python train.py --num_hidden_layers=16 --hidden_size=384 --num_attention_heads=6 --num_key_value_heads=6 --head_dim=64 --intermediate_size=1920 --vocab_size=9418 --hidden_act="tanh_gelu" --norm="layernorm" --norm_place="pre" --norm_eps=1e-05 --positions="rope" --rope_theta=10000.0 --rope_fraction=0.5 --qk_norm=false --attn_scale=0.125 --bias="none" --tie_word_embeddings=false --parallel_block=false --init="trunc" --init_std_qkv=0.0337 --init_std_o=0.00596 --init_std_up=0.0337 --init_std_down=0.00267 --optimizer="adam_variant" --learning_rate=0.000867 --beta1=0.9 --beta2=0.98 --weight_decay=0.45 --lr_head=0.00423 --warmup_steps=532 --schedule="wsd" --decay_fraction=0.452 --decay_shape="linear" --final_lr_fraction=0.0 --batch_tokens=65536 --max_seq_len=512 --doc_mask=true --train_tokens=357600000 --max_steps=5457 --dataset="wikipedia_en"
MLP neurons of a small language model. Each row is named by its layer, matrix (up: input weights) and neuron, and shows model dimensions 128-255. Each number is 500 + 50 x the weight over its row's rms, rounded and kept within 0 to 999. Numbers have three digits each.
A block is one neuron, or neurons of one layer that tend to fire together. Before each block is what it responds to, as a language model described it from the Wikipedia text at the highest values.

Word-ending fragments and table pipes. Word-final pieces that complete a split word (alt-itude, sol-itude, St-ate, associ-ate, gar-rison), "age" in "(age 49)" birth lines, and pipes between table cells.
L4.up115:538475512477454565400485492564441441451499518514442493419585547493497493599484451575474539441501578525527441502592421532509484493453419590475464475505509548521501482503451520635622514505545457427509540522436420589464473499513521538572382477571436479394504495420473534567482472494459561461613427540485486506524441482503448479489535509487462474519410519499472514496494481434489583468465

Restrictive "only" and comparatives. Mostly the adverb "only" mid-sentence before the word it limits (only physically, only recently, only the last); weaker on "than", "as well", and name fragments.
L3.up829:548509445504503384573523522524450496429547439465506538555556485534502505474465537578460577505552461478477462474507470457506553531476471462501435509569476530470513495471599480529494477540530547465440430572556479446537514525523540473579510484466508596393462501400525461525515530451511545480531519527507533451561474514540536552644496428510563454493490580420577491466517526467409427534498
L3.up1190:476467505557489404580514510507479416528561504504500445603526520590482489619553468590454536473509530499497625466425516482458483467455449539483530494540467572475420540458471475453513607550499427505525489447486491568489469505539490461469486479557478511520461494469476478584562491533537496556447486522553564489562497478464474481455544537477506563580518473391405441521419553434463427464399
L3.up1542:601532523414496537507540440525476525497559517453436409437536562517462503558499447602475489536524556452539463493465487477472564527454452480555529454477493475509596554527569620425477551528514489488527461456552454400561552513388460462442534528494570541488463534469536537518431493437469544407566472528413584475545451522543451534609383437526585495504495534379482438484477554451508454461492
L3.up1578:500477506587579515532444421510461457503572454525462476525499531530579533470519506508457554488545511443444588499498567527546582550390517572528527465497497606393548542610503451540568559526490554502407472445537486552565593551501532462503489503557552620464508478460541534489552473515524471507468487434490439439567518504446475580497542441419516563502482420448516442516454514487487470573487
L3.up1639:451490498417558537619525460568491534469590448456445463408506486493503410514576434566511448497544529441495542469550477518509492504451540536582437533511495385498545489506486437436444486409479451477514488533416500549497530484463433491496494531465526557565465392445541499532551426457461496552456474475403486507485474470515449485543496479515548517469519510573543516537527506503481473514536
L3.up1764:459558428553382472498502554455449488525626490469464508479495491411509587513487462565400445555546537410492471428530459551517493464494475523548470471557473505494487567481492552586501509498542552470482475428537501454506474561483657423462512509496540440451488538426527493512572525521479555480538461595437578503602437507504436450600457546472514589490501461576491604520502550387469506570448
L3.up1829:534537489485549464632500557562537552548520487509392467405437487484516555474439512485546422463607551447457520470427597494533491538493516517556511571531489447548566526512504453456531592523584519532442428529512502467487590510452529431528434545486560453586461522453594460516585509457452557518494490534365521558472374594608505473590497554517419467526493550521483568527500495462507550476441
L3.up1852:436519537453485493558450497497489425641540402464451478534539432483516427529584428570565445549534620380460490488544606471495604475510414469488479560417544441453610524498525557463463515453451571506440454492512471504529539551535476525455502508448441551491454552438466528505391415509458550446472533528472556522631509546565506545498474435476556433508491515503528457493512526495568494543548

Word-start fragments after delimiters. Opening sub-word pieces of a split word right after an open parenthesis, quote, hyphen or prefix, such as trans-k(uban), un-st(able), (t)urned.
L10.up126:519501542491570537519514458562462553567511488445434472510493488415565583512434510406552444554494536487529538533586439430524483482470501496520468430589476557500410523490510602424514515568472530435498525512545498468477529512452589464501529583436510502480533508465576544556570475450491545510440404510502518407476521432511449548536477538511350588507493474457523472465462549385517506561516
L10.up878:536460535558615591437547547438404440555514398528472440497537508559533538529509491499478530475481502412560465486480552450484558553500452465424519561530422370523500586511565528530476472473501512550514478539495479513513480498468576556481516528405600506468422492507561582504501511474471478479499427484541518489469591507510514524572477509486381484445533414557454518482518488541480462552546
L10.up1007:522468517563537516461518479509573444500567433556454380491540463530492471567497514489563484511453472466631535548455521531523529601525514419487475537577541411531642576508525568559515471424464511552471543562519428448491456443468599510520508535483505539457512432553428440545483552467452510524498509416529487525471567464436557498531566468538455432499502493519493552532453473503513429484438
L10.up1021:460497502555541507443520591546440503505535525492533488426535544535641582578577554419475491532503458569556502464458561505542493504492513452410508463534479473500434515533558544517600559501525648461484449472455486478581448428464504469497505502439541504544566426508576563423489447471496520611496422572432450442539541473447469479553456494458472545528586543428425479491572536486516521530645
L10.up1558:569487556516534507425516551535500515472534418442456443521512502493528587499480488459600519569616528528604545459563480498546483454547461475569531454460462405546469520515454490556548452516571469473606462546505462521552451489444583530407543564474574451539565406485489554554582466477527438508440368480557471479496491493604514560486561406476460509519552503488480525496512508497500507492581
L10.up1614:468483565579566441487542477601522520484585499539507447408526536520525526443568472515593518495522546486592554460493414524558612466409421584535489546550429439590530575600462503496497500529506532545531459425521494466589496514492543464605594485463663519521479480403508462461523516418456508509499535477546559468453468442469615513494498451572413500543435438548541528432459529415493492573577
L10.up1828:556567550625550508420595503567412465555583553444534446535534587483478521449490557433541504512503464516568488459488564423463550480481518421628467532502475471441560533507577472447507491486501459433500558407493436522522368534512502494539528522445485427436491409492591461473431496493450517472457594548539569518434523451571509537469554473545385569482560539529503507494370500478467488501456
L10.up1836:544483551540528504475530521507496478493508394433520440481546508491634511427494563368541502571524508500626520469461473520585555514453560434506437471487372453507475496492522517530570435490501508453545471580433454578594459517489492479397478549491563502501487542496639505501528540473461489538498435580516444427505527490539463565600520454535429494560478482497491490466419495500460577530582

Word and number continuations. Fires on the second piece of a split word or number: thousands commas in vote totals (174,182), word endings (self-defence, Awakening).
L4.up1344:469440442448517479520489529503341481439502448470471509534475521561395522511499464539516565512539497558464430438512554513477572476465572414372487357603545534480403532559510542595467441504583498537528480496524441563545543494519470527544412544582523486555514504414435501487478514484435466569532497528466491499501534462551443546452441508505417548496476517548517518448565608440465513466518

Seats and word endings. Mainly the word seats in election tables or stadium capacity; also word-completing pieces like spe-aks, re-venue, inc-umbent in encyclopedic prose.
L4.up10:472532566493531613501518488512462606549498455551486491516492432457466568405404578527539472484515515524538447374564478455528493431539553462476449472439583463475500493601545510539516474487465499584491495475452491526632509569565491495583522512505534538471575486532433508433383539454431589525485461450550476554559518474559476506477433521527387534536532529550472427321549522465498613436470

Thousands-separator commas. Commas splitting thousands in numbers, mostly vote totals and turnout in election tables (8,825; 174,182), also to/and between numbers.
L10.up830:461538549561442510520542528504529529420513399467453425552481547543502577519446555406572591525480536488570495427465553495539424502508524542532595493401521400588504558498462606555503463484452556470610528496514525574466523497477520475524487584448482589463399499443506388442509513429498464531426466469499587577511570487464531550577379504490482541496422510589526485503380510516444445437467
L10.up868:537517463487482458510561527450482465524594500469454473495499453481464503501504559425561522462547441490476507473389509538518595474477443554503432478418432479469507556395479523574516382531467473467548427477500486484485453426435385445469503406473500582490532444535528495531498560522443535453502535517468552437490556567563555505566508553563449491567550580472391643489522541517588507675461
L10.up1155:449451557488529507503565484586455530534489533367559504510574535531499514492556506480530478508499507555504502409536467454452422597462530513499489501471557421482483503497450424477441501505456523395564505455515543536527484512405488519558513545461516483574447491433420483531497500518549542538555442456535510542523503474478525466524572496467498534539501538512538398472457454512552556467524
L10.up1387:437545622485452393640497494550442519562457451444547474375532479539456526397536601477507562498430524458523405494476472484570564529494608525493443492446530435558454549474459476440539523448506612509473426551545571490407516426436459492455504549534520499542514531447457542511438456444472459496469437494510421561568467477385460466518425508569459502512461553593502512510528488506515420591551
L10.up1480:451444536581413506451508425474570483465470473490508432463549483468546478556456532374621513593520579459579418460593486510508510578444557548523541506469486485561470527442588468480525463501549478414537498518486472432483402449458454485508534616523518545488466536433479513428518519417472498506500555488504497512449465462527451491599462521508428507489507514513442469448471438520452416555464
L10.up1492:601426391482423478567562490546447436519491519489425544509439478494645518498565509456522566503473516445574486501443476505554514544452540519560439525547557426542500497521515431477489532517599490426525543535426507526497465505494499464509509529510534478585476509535517439420517478387482594496540552511412476440549393440576472521468511479527493542489487503514470465433518411514513504533458
L10.up1526:473569419481507504593525475529440562587472510368490510528424388518562515564514521599513533485476578499614404543415619478532541559473513572491489457479509378561507601520494551541508502521547587542513415459431451490492546493496497491500564502511622491508376504503561557468490434450466502497488492487497515535488511571560474518496491380624519513488497482541501483520558394577506433437551
L10.up1647:505449460555498509562573492569485503380597401502488511446577446474537620530449482538651485572503477528534473420518485561525643524497519563500508558581551466499434556541524415436582480472497568525569447501424454542523409522473561423451549520452461514414528494404506482493603480482522456455501485516497531489504533481505565498586431526513462481523550466439488509512480418508436462489502

Compound and name starts. Tokens beginning fixed names or compounds, like FA in FA Trophy, Highway, climate (change), number (of), plus mid-word fragments like ile, he.
L3.up542:590436445587492507518541595469466444525526562497395473521483484543532532539494489519459400439564586558505456513463550447518595553555503509571511568573476500384527489505521564427559459448632458487463448537485461588519515525426506520473525446435565530511564480478589483562515550441520468502468539515514494528414393527506549571567521554516548506486511484541478498534486444517491442561538
L3.up1232:475550448501526456485524513482512503539521505443500434453406496470486432471409502554513440444481610408500562569523537483524578562539569510558445526481506550498434446539476428519509512520601412447552449491507513569448462508438558561497556469443533467409379458568405539450498460397503470466494560520507533513532550566496494548561522465453598470499467413537514520498519447469581547504457
L3.up1460:497551468415484490613497516463470488485505433564466563468421505472464434524494401438491493530442620383522516521464518360570661463499498501557424497479497525489582466559495374442559469525504448534520488533459508403525503504466507460515479480523504410505523543455522481590384610415460489538531512585525537523503483544529446603562493477420464517477533539528504420507523490517456541540450
L3.up1644:463503444556610536549472523459477489596473547485535519484513480497533453466493525509438383457569500530450442489452483453550491425526535527511511568480481570517486488416416370454522568580468434404572506518499423532540552511470619528429530507574481456563498524535472488423444501451477530565509547517441507517481510558557467468592463438449478522542521485570436496495532432481466536426435
L3.up1788:444520433419528487577459541485481477522507443456531486431430517438470495484425476528546370506538573467555550503571615431438551478583431476578433481404509507449437512486436429553491481534537491472603476517489478549486477479406549522419496469523451462552573529483530454525474458397524472513541546516447518563479609489572426488584523547493441454490519487447446528489503517474496427482543
L3.up1841:432509532498470512483467466517506517564454487494520400570445524572540494582464564539459526509496604507532538485550515415492530472532389449503448556455472514464462414499526459543519455580589457525514420494527471465431408515489577568571464487495591547502489608508456425531499493475432544501506478481426542470458468463517451459483473526490557382532481448489462463510528525512483555504510
L3.up1848:530503575543506537645481654534415499535456481539475550419540542431460478509516510465540566484498532548616387503491571477463556588506521544503463465510505597555468421463345434575532494420531517510453493510443500514514457487400500580541556513451604439389487575539507523464563426542507438448440441528494514502532562560477479526598492521503528544529517505432413495480460460507481416533529
L3.up1875:507534537445465396379472516504532388537459489505528581452554524523421403462550580472462585565538484477546511533524473451565626534573509476512410547528511508416495519552534460595462410534583439416502432458564530489496511552404554464474464490436526539523514486502488510483456492392511444461476506487457438524491571476413502546526481482401558545570533476447528460486453529508460465571558

-ology word endings. The suffix "ology" completing field or subject names (Psychology, Philology, oncology, Anthology); more weakly, final pieces of surnames (Ovtcharov, Chowdhury) and academic-career words (scholarships, assistant, law).
L3.up426:492487527546448341557486478529524425549533568493449499413464486509493611565430483557522545594511500500581554518484506407436457559526435468511525515502526397660429529474465427499523519504616453561568464513504516468499453466458524472578502523495545470544466489505480428484546649449589483491527543538524473485503497445504462464491523492535398517519534520454514478483365527402481425520474
L3.up431:575574543561482510431501605495459488506476501482468387472597516515508542503503491498513407529495532513492559452447457522545462477555534531557408509514511567453535454549422489484460509515565461509460433471501476493494480561402529500506536454419689512523391447463395456480552481475542545451461445514494525563453428552546533505522483472510438522493494457480539568462474473470507513446539
L3.up770:456580528512433529488501401475446410490513467513530409401468431562535504607536485425498572595492471418506518532460424489478473500496439552455518436463576531603536453473487578487479462555459468490480587444456494538465625466473507441564500487463590566513536528542498469490459513445454472457491536535536421503527583539457539408456493457479442487458476437441422439459441413558534514511548
L3.up1121:487480435451538503481463560514558459421481474442457428394494497451503553471446447532411571508619579461482470483497472507549416470486455526469496586466556522486511424515357534478524424600445521511370482538516489566431516467496453415575477521463500515449500528492402483475432516499582475521512503489411616490479490437526575539575548505474461559514485442434541497514460536483498470450442
L3.up1174:448466431496496477536482427550554432552480524523443458490511522503508490592479509434470524566530575427568497494474540496532415570551500529495482507455475508503531461488439523513497587542480531487452509516511490614515496470456466481482527523461589505418506427377500518537442515417506418588487503544490577494518520502483521540492487482618494602448540426513501473497493459458487488604448
L3.up1512:510500436532624544513519509560470523428545481468504464420396494549517447494520505484573484435564513520491501555508464413517521465494497541434515496552505523519528627538506499468459454452660500413403477546495482559491515581460418465472509479455561488437473520399537489497463557453526531576552476515450530492477454462497531461490547429443423445526452383505475450495467510479458509439427
L3.up1594:570484484540602493582481512451527399546605429540437498454532507493546499557494557483530594516559485564503474481460612596549465555517513497506502519507505441578501474527450437343525622492444565537503479554510537521508562516418572471555489521550551433424449463546553446478413557440461566506475491514442375459421450527589508549437440424475526449458500495629515394539455472570431419480502
L3.up1909:538537453550526436560521465541425463620584610477447413494526454532531523596475486557545538515546534492591523494548512497494475465464561538475525521496471449625520473422499519432457492480476511479465415441586468519485524520448507517600463492511570490502520452488404510558593526447514545509470485475335542495463463447514539453485498360483445448518525418512548480465434540530491512529477

Passive verbs and name fragments. Past participles after "was" or "is" in release and creation statements (released, created, announced, approved); also mid-word pieces inside names, often after a capital initial (Dig-by, Dow-ie, H.-F.).
L10.up471:403450515531481537498548497426435644429473544483400377487551524459547523538440467561505483544627504416494545513519541502426471598493448507548559496553504450593542479517508641509524511575531439567579444406486511426576455535505523413534487514383596569466478460547575430544490559503493456508500426405424517448509471523411512546438506527451545533529438505550474490508336535457408405443505
L10.up662:477565492513498485440562536499512486567506511449524468573470492485522558430467481520452484469566539472463511552476608490389512473504556555441420446514549498507542497546437542471474591525510577474544511417510502506525505432521462416565487575533579542430417407542585440414442528409605554522446552450460467585544462490507530516484464493472496489482410512473436514491430433463526520578515
L10.up1140:511442460645490593559582595449417475489612451445473386506581566400524426507438526428477561540513477530556515530463607458426512519509503440531494471572419523535467545354576590485554570413501490539573528431445437481460438514512454544535553491521566468468508434558572507452482569481423487457455526539392524453465396540502512476459527553460486418463490493498540497532478551507546450577457
L10.up1374:553481482536501466443486485488460612540538461489498621347542586425546508538409569550513474384486427514523560489441518474458532550421455521451474477536469468475428575476578493374510519536533568390520547387458493469557479526488528489557495502491589459632465411525516543488503552520439472520494444493512579518565476556502509478502510447461453465501479506453470611524536463532443602535535
L10.up1477:517491513561430553523548585502463497458530529551477410472524464461493502547473546509524514508424427411491460589527545474454581520506618506531426508516409507547489574452511484482496511470546519605437486461398593500523425557430554377428510574568523374505542410429507469567534587464414485508520413455459554413550559498498482501460494445462532543497449519417482522524368477534527466591490
L10.up1531:474469491601439496483543428569536568552454441398455493507443480342513438470419420573448603524536495477493511493481544532536541526500541478495420580442452480603483574443457463402480537498545473521477496434518504525465465547520429509446521502470436480566511479524474513548464511437500452523481540571341505514550512506455548559516472479527551502530496438539545513501445544504475425483523
L10.up1548:540474612451602545433558514500512514557517422471525430461587494439502497541443476425552528491563449484500520457444564491474484505412500463510497417506537436509471461509479552489472490559512494504540499568519517425484512473415434400524443463504544555495543479449451586634500522490411456464518394466444555476492501500601564548545499450512506470510505551512499524469388381539422428564458
L10.up1611:514534481505466541470529490438481548500467528494430386472446569444502508457515535462563546514531528391477519443410496548510516518449604484544518517521552443535549495462463557605482507546548552511610475473449547519535462573486529447458481468524561517496422480546561518424479533452512418411556358517507545480480547560397489499504465490508596500485448458551503537444431539524438517457534

Mixed name pieces and connectives. Fires on middle word pieces of rare names (Nel-ms, Per-era, Koov-ee), on "and" linking names or years, and on passive participles (released, listed).
L4.up215:451523532566481526498481514403487448550622476492513467568432532517542531453393473589520449544501490541532465494564609392493500560390536416443439540592473461477542596496491568608535522485512487581506497437515447478493504490511531519608475479526521524529534390517550437444437585536511484469600504536448470513520510480577433479449480457463467517423508492470437552534529513373547519530500

Word-initial "dec" piece. Mostly the first piece "dec" of words split into several tokens (decides, deceased, decline, decree, decayed); weaker on "-able" endings and place nouns like Europe, India.
L3.up48:484527495502443481566485547486479530556450414510526506396515446359435424509556557454462547539449445486580441537536552502444475514575539511503507481503487288593518543459606488437515538456488463521511538458474437471504487552470496485574527457482505527581575518471620545540434520436516528501512518468449512438481481547547526461485542439444594549474492453552495523497487444487481516595525
L3.up980:506558475594578530574504496540472430421477466488489428497494544561544473584487514449443439580503460367557384501490540530385509588529468496466422453474475426563535502480649586498532498406562470535386509530439529447499487532434540510459453531567604518534425478467576429497576470461488565493475531452513473461556443534433588537490525446511579591509495489458581541507527512505488485588498
L3.up1197:466435479610546544471518544513499465501421493542515586507519579484507473491530574450481522562463483378634512560542626499516478533524537472512520416445477472511664535471665484561535611464498518477419520436445477579485459573458503543516504484461609609469527517405511435450538451515513469486434497545506482482514490411480473615506554473491422399503488545523445576483527475506550486512518
L3.up1681:551534499521520422529528354458541441578523483511440507476542533489533546488499504473511443602554465374642560546529534434548526539539475520520509467516471548525564401501584479508451509574524620476525482480452495498513498469434526461574529553462543447477474456509477516458519590421556462567456564567563624486526506529481527466569543491578478449478531489460491461501463516488516451527547
L3.up1720:578527496574529425424507507513467448504429495532492529538465537428504400448546445589481567490468445433478452514520466510521457496492511557510454421491519487471466434444412503416545443400485520503545467465456493486475551502591374456473481433429554581506426455480496522552510512465455490438489513535530577456448596499400556514491454392486541470517497556544564544500563526522440487432525
L3.up1835:506530477459508506504478521538585501593491525524527564469441497495456441389503459472562451549420491461564550539503491495533561498478549562487444529500518558444543500458566547432450492480552626385461544455487483537471507532526401461407494539497638523427484499478578596534489471468483440474501479551428508465476517517400573527411504495528425524500449440440484501500479501493502605615486
L3.up1845:502379488426466581523533487571496500479398384432589526443519486473483422522391491428471568551524537435563471510557530497419469549520534521512442436496529396554563474498517615468484389550520528494507478437508532450494529484464461463529524477518492554529596499479515538427444418527497529547508501531536506400445523417529507538448545642433462433443470441514555502501571506516482479468575
L3.up1918:510606585460489520533469449487557485575512463458469532370498513417524518479516411421460584449536393429462464532546568510531541574572585431487475462514524494499580480478512507524547469512422420407567440539543475492541492509357370449430484478503506562472518554476570572460439544506523457477561522566499460502497488500479500501516478490548578541508491659445481519525419451458538513584529

Link after a name. Linking words right after a proper name that lead into another name, mostly cast-list "as" before a role, plus in, of, and, commas, table bars.
L10.up661:514512440476573453451503533491519472482503506489557490447486512561467508493412565517470542507522517521511455519460545474488560486432509573576492585491455442510521379509554519541455478620582554378419499535513498540477406483495529404483431490514531484454490510525541424510549502462460514569561547514471504454548624459484511463504590373447496461534517466559529476534493524489509586353616
L10.up784:454549537521535593529477469446499395500509500444471501544566498472482559439419576428546501574578579556440575502537530474322575524491456500547502575561482473485494468495619494480500546468490510467572383428528443537443426528516586499521447590511576459541497443503564435490548562408540456510495524509361675541551547519483469522506495522481410561586477523462430452479545377518471461518497
L10.up1108:547426474412530533513576494469469543516463501495539511455601479497455463580393505438580602460544543529433530567431474493457488477445538451532478503432430526462580512405525525497473486652483497488480513466469399512453488455421538487510505563483515500525523428508625420479611532460510432523518508521478547478549553494469550495532601448521439557490515563415523507461399389455518560537507
L10.up1604:449408476526523512509488507497507538507574527494549437566520511525518545606419472513466433565555529538516509571480517473434497544538468455533496441508428409423499557401495495495541489576547512439563498450579430566473484504411443454507486560429544579495517460609581482457572445481459553488611441535545562452469499459538580530531480519500369514550411539501553431550527438496409466497521
L10.up1635:464475488560421423589492478491441585498492507507467453531456487543517525523463426482452451491517536436454446569521451460551449508523548423495452572545506485469444517462466473438467473508521531415523457499566492530485486468531428511459529503534468530631463424411556553591493528526532518523465437584596561428516467387519556513505531522424363464501521604469518567499498480464529481512489
L10.up1650:452527465452523486522508530406482385498494474554479530434544519475457530516461616492494606571506577511484498570472416521437433480438480509486508623474463392600484449433575511565518436511517409474453485424538385449469499583418552445478513521501555499550455375469517448522512513479473500442463488493497519604481474439519551491507455482443529523591522443494503530543476500494464557496498
L10.up1692:443505482456612504575510523507507403527532471523489552416496523450427596463447607494533567520482565495554469496488488484475519565471450473519515532559418426464497470482595490437508478520493538502474435478572494458449482437412478414442453587478557503481525507516520577479549555521492501431471456553589550454528497374416577528528566441488460541576540568547515433542492477377491560565562
L10.up1737:512466522557494565468547475543533467450500444541502453397548510467498527467484607454524477631462572493513440559463451474567558450522476512486488519520360394506451523475495442524514498428475622572571333488481482504392571452488420461402551495533482461660473552563535516449416551452537498531449453487479537498519609419429518512525565468513425458468479480595434464496485435440500470505609